{"d_model": 192, "positions": "rope", "rope_fraction": 1.0, "qk_norm": false, "attn_scale": 0.177, "tie_embeddings": false, "init_std_qkv": 0.043, "lr": 0.00183, "grad_clip": 1.0, "decay_fraction": 0.695, "decay_shape": "cos", "doc_mask": false}
MLP neurons of a small language model. Each row is named by its layer, matrix (gate and up: input weights; down: output weights) and neuron, and shows model dimensions 16-111. Each number is 50 + 12 x the weight over its row's rms, rounded and kept within 0 to 99. A neuron's up and down rows have the sign that makes its largest values positive.
After each neuron's rows, "fires on" lists the tokens most often at its 100 highest values on Wikipedia text that the model never trained on. A number after a token or word is its count.

L3.gate269:50 61 64 73 32 54 25 31 68 49 57 31 43 26 57 69 70 46 49 34 39 43 42 46 33 48 73 52 52 53 39 55 63 41 39 50 53 52 41 58 50 38 46 33 40 72 52 57 69 73 32 36 43 44 25 47 37 51 58 67 56 54 46 57 64 56 38 47 59 50 35 27 41 51 37 74 41 62 32 47 44 65 61 61 57 55 69 58 40 46 68 63 50 51 61 59
L3.up269:72 48 50 53 36 53 50 49 41 56 47 58 41 57 37 52 56 45 39 34 54 51 39 58 70 41 56 34 59 38 52 51 50 30 58 78 48 34 42 41 29 48 52 46 67 72 62 49 63 44 28 75 58 77 44 58 54 57 63 39 68 60 29 46 58 39 41 46 70 65 29 51 33 50 22 46 50 72 53 56 34 78 63 58 52 35 52 56 47 48 47 30 41 53 55 51
L3.down269:45 63 50 44 64 30 60 42 63 55 55 69 51 60 43 51 51 26 29 54 55 40 40 71 67 54 31 51 56 43 49 49 41 48 64 45 52 44 41 48 00 47 63 64 54 44 50 51 61 44 44 63 59 61 41 51 67 28 26 53 53 49 54 39 40 46 78 60 54 62 48 54 53 39 47 33 52 53 62 58 44 68 39 58 37 50 39 41 60 38 52 34 52 42 36 35
fires on: "s" 23, "ound" 9, "se" 7, "ition" 7, ":" 5, " reported" 4

L5.gate264:57 54 51 31 63 35 56 64 46 53 56 45 54 41 55 53 36 43 58 51 56 53 63 42 42 42 37 49 57 64 57 51 58 63 53 52 33 49 50 40 54 57 48 43 57 42 48 51 38 44 39 58 64 39 63 59 72 52 57 48 55 23 49 63 36 51 39 58 65 42 56 48 37 58 37 40 42 20 54 54 67 42 61 55 52 48 60 17 58 30 68 64 59 62 43 51
L5.up264:63 47 55 31 39 52 47 55 38 37 55 34 39 56 51 59 46 57 59 31 51 38 57 35 53 42 46 64 37 42 44 50 65 51 33 46 51 32 36 33 72 36 58 77 58 42 52 42 39 60 44 67 51 43 52 30 54 41 41 62 58 48 51 66 43 33 50 53 52 49 64 59 58 39 45 48 44 53 37 36 27 51 30 60 68 51 50 44 51 52 54 80 47 61 38 42
L5.down264:56 24 53 36 56 43 33 52 50 39 59 42 41 65 22 62 41 59 37 30 37 60 46 59 67 49 45 35 60 62 54 54 47 76 45 65 64 66 63 46 65 38 38 51 64 59 38 49 47 56 53 34 61 51 26 35 47 44 67 69 57 41 35 38 51 38 60 55 48 56 62 39 52 42 60 46 50 52 46 11 57 47 51 40 50 65 46 45 52 53 37 72 62 55 42 35
fires on: " I" 27, " /" 26, " to" 18, " v" 10, " " 9, "I" 6

L5.gate497:74 61 52 54 48 40 59 63 71 59 48 44 66 50 42 46 74 58 69 28 34 44 67 39 48 55 46 52 62 64 32 40 31 68 48 60 51 51 46 59 74 41 49 39 60 52 61 48 53 50 44 77 37 65 66 44 45 47 51 48 69 44 47 54 49 34 43 53 55 52 33 48 47 54 31 35 48 64 64 50 45 58 50 54 58 53 81 37 32 50 61 54 39 63 41 49
L5.up497:50 59 51 51 46 32 56 62 71 55 57 54 56 52 43 68 62 35 54 32 60 28 59 47 50 46 49 50 54 49 34 60 45 41 35 50 51 47 63 67 55 39 63 60 52 45 68 49 57 47 41 52 39 47 54 52 49 40 36 43 64 33 43 40 67 54 53 48 51 41 59 25 58 50 46 59 49 71 69 51 54 29 31 23 58 60 59 63 33 49 69 74 63 70 67 29
L5.down497:55 61 59 63 35 38 52 36 41 51 48 38 51 65 45 43 67 34 48 42 69 68 58 58 59 48 42 62 45 61 49 53 53 57 58 52 54 53 72 40 49 53 30 56 53 59 56 43 31 74 76 40 50 55 49 52 44 52 50 60 35 58 48 41 38 53 36 57 45 43 47 68 63 26 35 59 44 44 43 24 61 46 43 59 57 57 63 57 44 83 45 56 36 54 75 50
fires on: " and" 60, "," 21, "al" 6, "|" 6

L3.gate242:45 54 52 78 50 37 37 50 68 52 47 49 52 38 27 32 57 40 47 49 48 57 38 60 55 53 50 42 44 60 57 41 45 31 51 37 52 73 46 46 49 31 32 18 53 47 64 54 82 52 32 29 71 75 48 49 51 68 54 70 44 43 53 49 61 48 49 39 33 88 39 36 35 55 40 60 42 39 56 69 50 61 55 47 51 34 57 43 55 81 50 32 48 71 62 59
L3.up242:43 76 47 44 37 50 64 42 39 63 57 64 54 48 57 31 53 58 49 66 48 69 49 47 33 53 57 31 56 38 40 57 56 46 33 37 38 40 66 49 60 50 61 47 50 43 57 51 62 60 48 49 44 42 40 45 36 59 53 66 44 30 15 23 67 33 65 53 53 47 49 52 29 69 46 35 35 74 59 60 49 46 16 38 47 30 63 54 49 52 50 58 63 54 60 54
L3.down242:37 37 43 30 46 69 55 38 42 48 56 64 50 39 44 78 50 37 40 55 48 37 73 59 60 59 60 59 52 54 38 50 43 43 64 47 55 38 41 73 44 51 44 57 43 35 40 58 42 47 63 64 39 35 46 35 30 24 44 32 52 51 54 39 57 49 74 79 67 39 40 56 60 44 35 30 58 59 51 33 41 52 32 58 51 50 44 63 49 05 34 62 42 46 37 48
fires on: "s" 31, "p" 14, "ta" 7, "th" 6, "se" 6, "ound" 5

L5.gate21:43 51 52 39 53 54 31 25 45 56 42 44 54 52 71 72 44 38 60 39 58 54 46 43 51 40 48 58 45 57 49 61 34 61 46 49 29 59 55 60 55 73 42 41 47 37 33 74 44 36 59 50 37 48 62 37 53 52 23 59 50 84 64 50 41 55 29 66 59 37 56 58 47 33 40 30 52 49 33 50 66 36 56 51 55 58 60 48 48 32 47 61 44 49 36 60
L5.up21:46 52 47 38 57 59 66 59 50 59 65 53 55 62 40 71 62 54 55 43 55 19 78 64 57 47 47 39 61 36 44 53 54 60 65 51 55 50 34 24 50 47 45 30 54 73 68 45 36 44 69 55 53 54 33 48 59 44 34 50 42 53 58 45 44 51 45 54 58 46 56 47 60 47 49 54 51 52 64 33 34 43 62 62 52 47 56 52 65 31 51 62 30 52 31 51
L5.down21:48 52 42 65 66 54 49 56 32 55 67 53 45 56 33 64 31 81 40 54 51 36 63 49 64 60 49 50 69 49 45 79 59 78 54 66 48 29 44 69 66 22 49 49 43 52 43 60 60 65 49 63 70 61 53 48 34 47 50 39 37 47 70 48 55 67 58 76 49 61 58 55 29 50 50 20 56 60 57 46 43 33 36 43 30 58 43 49 57 42 49 33 45 51 37 60
fires on: " to" 37, " also" 15, " I" 8, "." 6, " later" 5

L5.gate283:45 84 48 77 45 47 46 49 70 52 49 57 51 50 69 43 58 45 59 67 28 58 43 49 62 45 61 45 56 49 65 76 51 54 57 41 64 44 50 49 52 39 37 44 48 47 43 51 64 56 28 55 37 46 51 25 46 65 35 69 47 64 49 44 71 59 49 54 12 60 66 18 42 44 26 67 37 48 48 45 56 40 52 40 47 61 48 58 50 58 64 50 26 53 66 52
L5.up283:28 65 58 55 68 32 65 67 55 56 49 53 62 60 53 45 51 50 56 40 50 61 58 57 79 59 47 63 34 48 67 52 52 48 36 39 65 45 56 45 53 48 47 52 58 30 50 46 64 59 39 50 47 23 67 55 54 29 64 49 59 45 47 26 54 45 52 46 45 34 84 45 47 37 38 58 38 66 69 69 51 27 47 48 65 53 72 33 41 60 48 43 33 37 61 49
L5.down283:39 52 60 21 59 58 71 50 43 51 52 47 40 54 46 27 43 50 49 32 57 54 35 56 46 74 27 54 45 47 48 58 50 31 49 47 51 62 56 70 36 66 45 48 57 56 37 35 53 29 52 55 62 41 47 45 31 51 67 46 48 30 43 36 66 54 39 71 59 60 57 62 76 47 54 47 64 60 52 73 45 66 53 69 64 52 60 39 41 40 50 57 66 45 44 62
fires on: "." 54, "A" 16, " a" 8, " at" 5, " the" 4, " to" 4

L3.gate159:57 49 49 64 55 49 56 30 58 59 62 44 43 28 42 56 58 43 25 74 51 59 48 37 56 48 58 51 30 46 38 58 63 47 55 43 50 57 58 47 36 43 43 61 52 48 43 54 42 50 64 51 27 43 50 37 68 37 53 33 61 58 45 57 73 54 48 63 37 53 37 43 10 28 12 52 51 61 41 52 68 49 48 53 45 47 42 23 54 42 39 41 53 50 54 38
L3.up159:51 43 67 48 59 54 54 54 56 56 79 54 48 26 66 40 49 56 31 52 62 40 65 50 51 71 44 37 32 26 55 51 31 38 50 59 41 32 43 36 53 50 57 45 66 50 58 43 39 77 86 58 46 53 46 33 64 44 58 13 70 43 56 61 48 27 44 51 40 48 26 50 43 45 40 53 50 56 61 40 65 72 60 44 34 62 42 50 50 41 47 40 48 50 54 40
L3.down159:52 55 39 69 45 62 35 48 47 40 77 43 51 25 47 37 38 45 55 47 42 56 43 55 53 57 32 40 38 33 52 43 32 47 50 42 67 43 57 52 26 67 66 64 68 30 53 51 33 58 75 57 38 66 64 48 04 47 49 49 65 57 68 49 59 23 55 44 49 51 42 50 47 45 64 56 60 51 51 61 56 58 55 63 47 48 37 42 59 17 40 29 54 50 41 48
fires on: " gene" 22, " number" 18, " group" 12, " list" 12, " List" 7, " team" 6

L5.gate493:59 71 55 63 54 38 39 42 56 69 61 65 51 42 51 67 43 56 53 65 54 45 59 57 44 44 59 50 48 59 38 55 38 30 49 58 41 57 43 70 45 51 53 38 42 52 66 47 64 46 42 45 36 61 50 26 42 55 47 46 43 46 39 63 68 42 52 23 39 45 33 59 31 33 44 61 18 56 51 50 49 34 42 71 52 53 58 62 53 50 54 31 51 39 58 58
L5.up493:64 54 47 42 73 34 47 63 53 57 42 43 30 45 57 47 52 70 56 65 61 36 67 65 43 44 32 55 35 30 44 54 33 23 60 40 68 47 34 49 55 76 52 33 55 42 51 51 31 60 49 56 36 63 59 38 45 69 58 49 62 54 29 47 57 29 52 45 53 55 36 61 45 31 50 41 41 57 58 65 41 51 45 27 58 46 68 53 59 40 60 59 45 51 54 42
L5.down493:54 51 55 57 46 46 73 53 44 39 64 35 52 55 49 56 52 54 43 56 37 34 42 65 52 46 62 49 37 47 36 44 49 46 47 61 65 65 37 38 25 66 71 70 49 52 32 44 41 46 51 70 69 57 55 39 49 35 62 61 61 31 74 30 39 60 57 68 59 47 62 60 79 73 49 43 51 44 36 43 58 63 53 39 57 62 70 54 40 75 53 68 65 54 59 41
fires on: "=" 88, "se" 5, "W" 4

L5.gate163:36 67 42 54 51 18 44 54 45 57 61 63 37 37 41 31 40 70 65 49 37 42 57 23 53 56 42 55 50 73 34 41 45 46 52 33 37 61 48 39 51 54 41 46 51 37 41 41 47 57 33 49 68 38 28 48 28 48 55 57 42 67 52 47 50 42 50 42 20 46 53 56 43 42 62 47 66 60 71 45 56 36 49 49 56 40 47 64 67 24 66 41 31 43 68 61
L5.up163:62 47 60 57 57 56 52 42 58 60 44 44 47 65 28 33 40 60 61 39 57 58 54 51 47 38 24 23 53 43 67 56 42 52 38 47 82 41 29 50 55 47 60 60 48 72 19 47 51 52 38 42 55 67 44 44 49 36 46 54 44 37 43 52 69 53 59 55 48 55 29 67 36 43 55 49 30 33 83 58 70 60 62 46 57 57 70 35 60 61 33 34 63 51 33 37
L5.down163:56 54 49 61 39 54 48 52 60 51 55 62 52 63 56 49 49 60 63 63 43 42 42 50 39 43 66 40 58 43 40 49 37 65 57 57 58 50 41 58 79 63 41 53 41 53 53 61 52 55 35 68 53 29 42 41 68 30 36 63 63 38 48 42 38 61 64 39 59 48 59 46 63 48 41 28 55 47 13 53 29 38 25 62 46 65 72 36 31 67 55 43 77 69 51 50
fires on: "=" 45, " =" 20, ")" 16

L3.gate241:53 52 44 59 44 31 74 38 40 29 54 47 38 49 36 25 49 47 51 46 51 50 46 41 69 40 37 64 43 57 42 61 56 39 34 56 49 43 52 56 61 45 57 17 56 47 33 58 77 50 52 43 62 37 58 43 41 55 70 67 45 45 48 53 54 39 45 50 47 73 48 55 49 69 61 41 47 39 80 38 63 49 51 38 54 26 54 50 44 51 66 53 43 68 44 66
L3.up241:52 47 62 54 69 47 44 52 64 57 68 74 42 50 77 69 54 48 56 45 71 59 65 54 38 59 48 41 39 42 41 38 55 79 54 58 51 68 52 39 59 51 43 48 52 66 37 54 96 51 45 45 53 30 40 47 39 63 49 50 48 76 62 36 27 64 61 67 30 42 43 48 52 55 35 47 55 41 45 55 41 49 39 38 39 60 55 81 39 68 44 70 62 67 54 59
L3.down241:46 32 45 72 46 53 64 29 62 62 86 60 62 50 45 60 49 34 48 41 62 41 55 51 50 42 34 74 52 54 49 40 34 24 77 59 51 40 72 53 61 65 44 62 70 59 50 55 53 39 49 44 57 51 65 48 33 64 52 30 40 52 46 52 26 48 61 51 39 51 40 48 41 48 42 61 52 43 54 68 31 44 49 58 38 51 32 59 55 59 54 62 38 58 57 56
fires on: "1" 29, "g" 12, "n" 6, " County" 4